config = dict(
    n_layer=11,
    d_model=768,
    n_head=8,
    n_kv_head=8,
    head_dim=96,
    d_mlp=3072,
    vocab_size=8192,
    activation='squared_relu',
    norm='layernorm',
    norm_place='pre',
    norm_eps=1e-05,
    positions='rope',
    rope_base=10000.0,
    rope_fraction=0.5,
    qk_norm=True,
    attn_scale=0.103,
    bias='none',
    tie_embeddings=False,
    parallel_block=False,
    init='normal',
    init_std_qkv=0.0259,
    init_std_o=0.00552,
    init_std_up=0.0259,
    init_std_down=0.00552,
    optimizer='muon',
    lr=0.00937,
    beta1=0.9,
    weight_decay=0.021,
    lr_head=0.00581,
    grad_clip=1.0,
    warmup_steps=26,
    schedule='wsd',
    decay_fraction=0.929,
    decay_shape='linear',
    final_lr_fraction=0.0,
    batch_tokens=65536,
    seq_len=512,
    doc_mask=True,
    train_tokens=902600000,
    steps=13773,
    dataset='wikipedia_en',
)
MLP neurons of a small language model. Each row is named by its layer, matrix (up: input weights) and neuron, and shows model dimensions 272-367. Each number is 128 + 32 x the weight over its row's rms, rounded and kept within 0 to 255. Numbers have three digits each.
After each neuron's rows, "fires in" lists the words (lower case) most often at its 100 highest values on Wikipedia text that the model never trained on.

L2.up623:171079110112126113130160088175135057121149133139101077127234113079147111104147128131141115092094103115201178131083130105126170118161128143157093112146099171140100150153077120109157129090125180129101156143127115083128027130160146162128099138152133137125131169118138152113123153036145145122
fires in: "los", "san", "northern", "southern", "prejudice"

L2.up1547:099122130174170167076182138152146154185153169157107102128138101141105140147177170134111128144138120068116174104165178059145137131164117103115183116053144157114109160169131148114161126116125107176162140099079142120148169108111122084085137153153106084117119133143153118076108122176139126138
fires in: "award", "winner", "year", "country", "since", "right"

L2.up2461:092130098144151127140149096098139102118144101144141149145152150132182161159122111106130108123150105126090119192153145147157142174152076112107135126174107151042150160143154122097147146078102122141127078102146151113181179122153136113158119122131151140111135168119218161128127205073236046163
fires in: "paul", "george", "maria", "charles", "john", "von"

L2.up318:110138106143121123121128126101161153125148178119089097078061139103139174073140149100131079123143132149138082135147137135130188114119109074129084103131133133096120179102089058157188122069091108067087096133098188121176108102121149140136099137042120131120112166162162113137133114110134130114
fires in: "democratic", "republican", "athletics", "credited", "athletic"

L2.up2299:082141083135161104141148090129129098100155114122151163191140196153133156191142112186151152086101105071173141085130192093147114140077150142085151122118154091124105119136165114086124134141150101124120140135108057160099147140151091167208098115146137118145105140110149170163113072136156134107
fires in: "main", "major", "general", "country", "primary", "mainstream"

L2.up526:131101097103110107099090189108120085122118135100150086077152117150155139139143116164047136122101149180137032099122119156118170115166106137066081099072158166181103124128129104150106150128145087168152118098190129123117122116144114102140119067108144101063078154082162096113156081138120129114
fires in: "known", "first", "latin", "the", "this"

L2.up2045:113083155095116170121127204130132174179126106099124138162138132128121134073116066048168117138095142132141143168138094119080114142157118134104122157114147138135135088105130116157125156147127143123166138130095111147082087132150075089105098165117110134110176180095140106124127135165139113146
fires in: "television", "tv", "theater", "episode", "voice", "first"

L2.up493:106186123141170120116140127116164083122152128139092103134163084146130134122120094147115050132149145181147116134108119144145098122136083153098181101128170051121112113125121120086097187057114136083104121182160125154114136096142158119103089095178126094121148150173143127180149127097123129146
fires in: "national", "political", "popular", "marketing", "nationality", "clippers"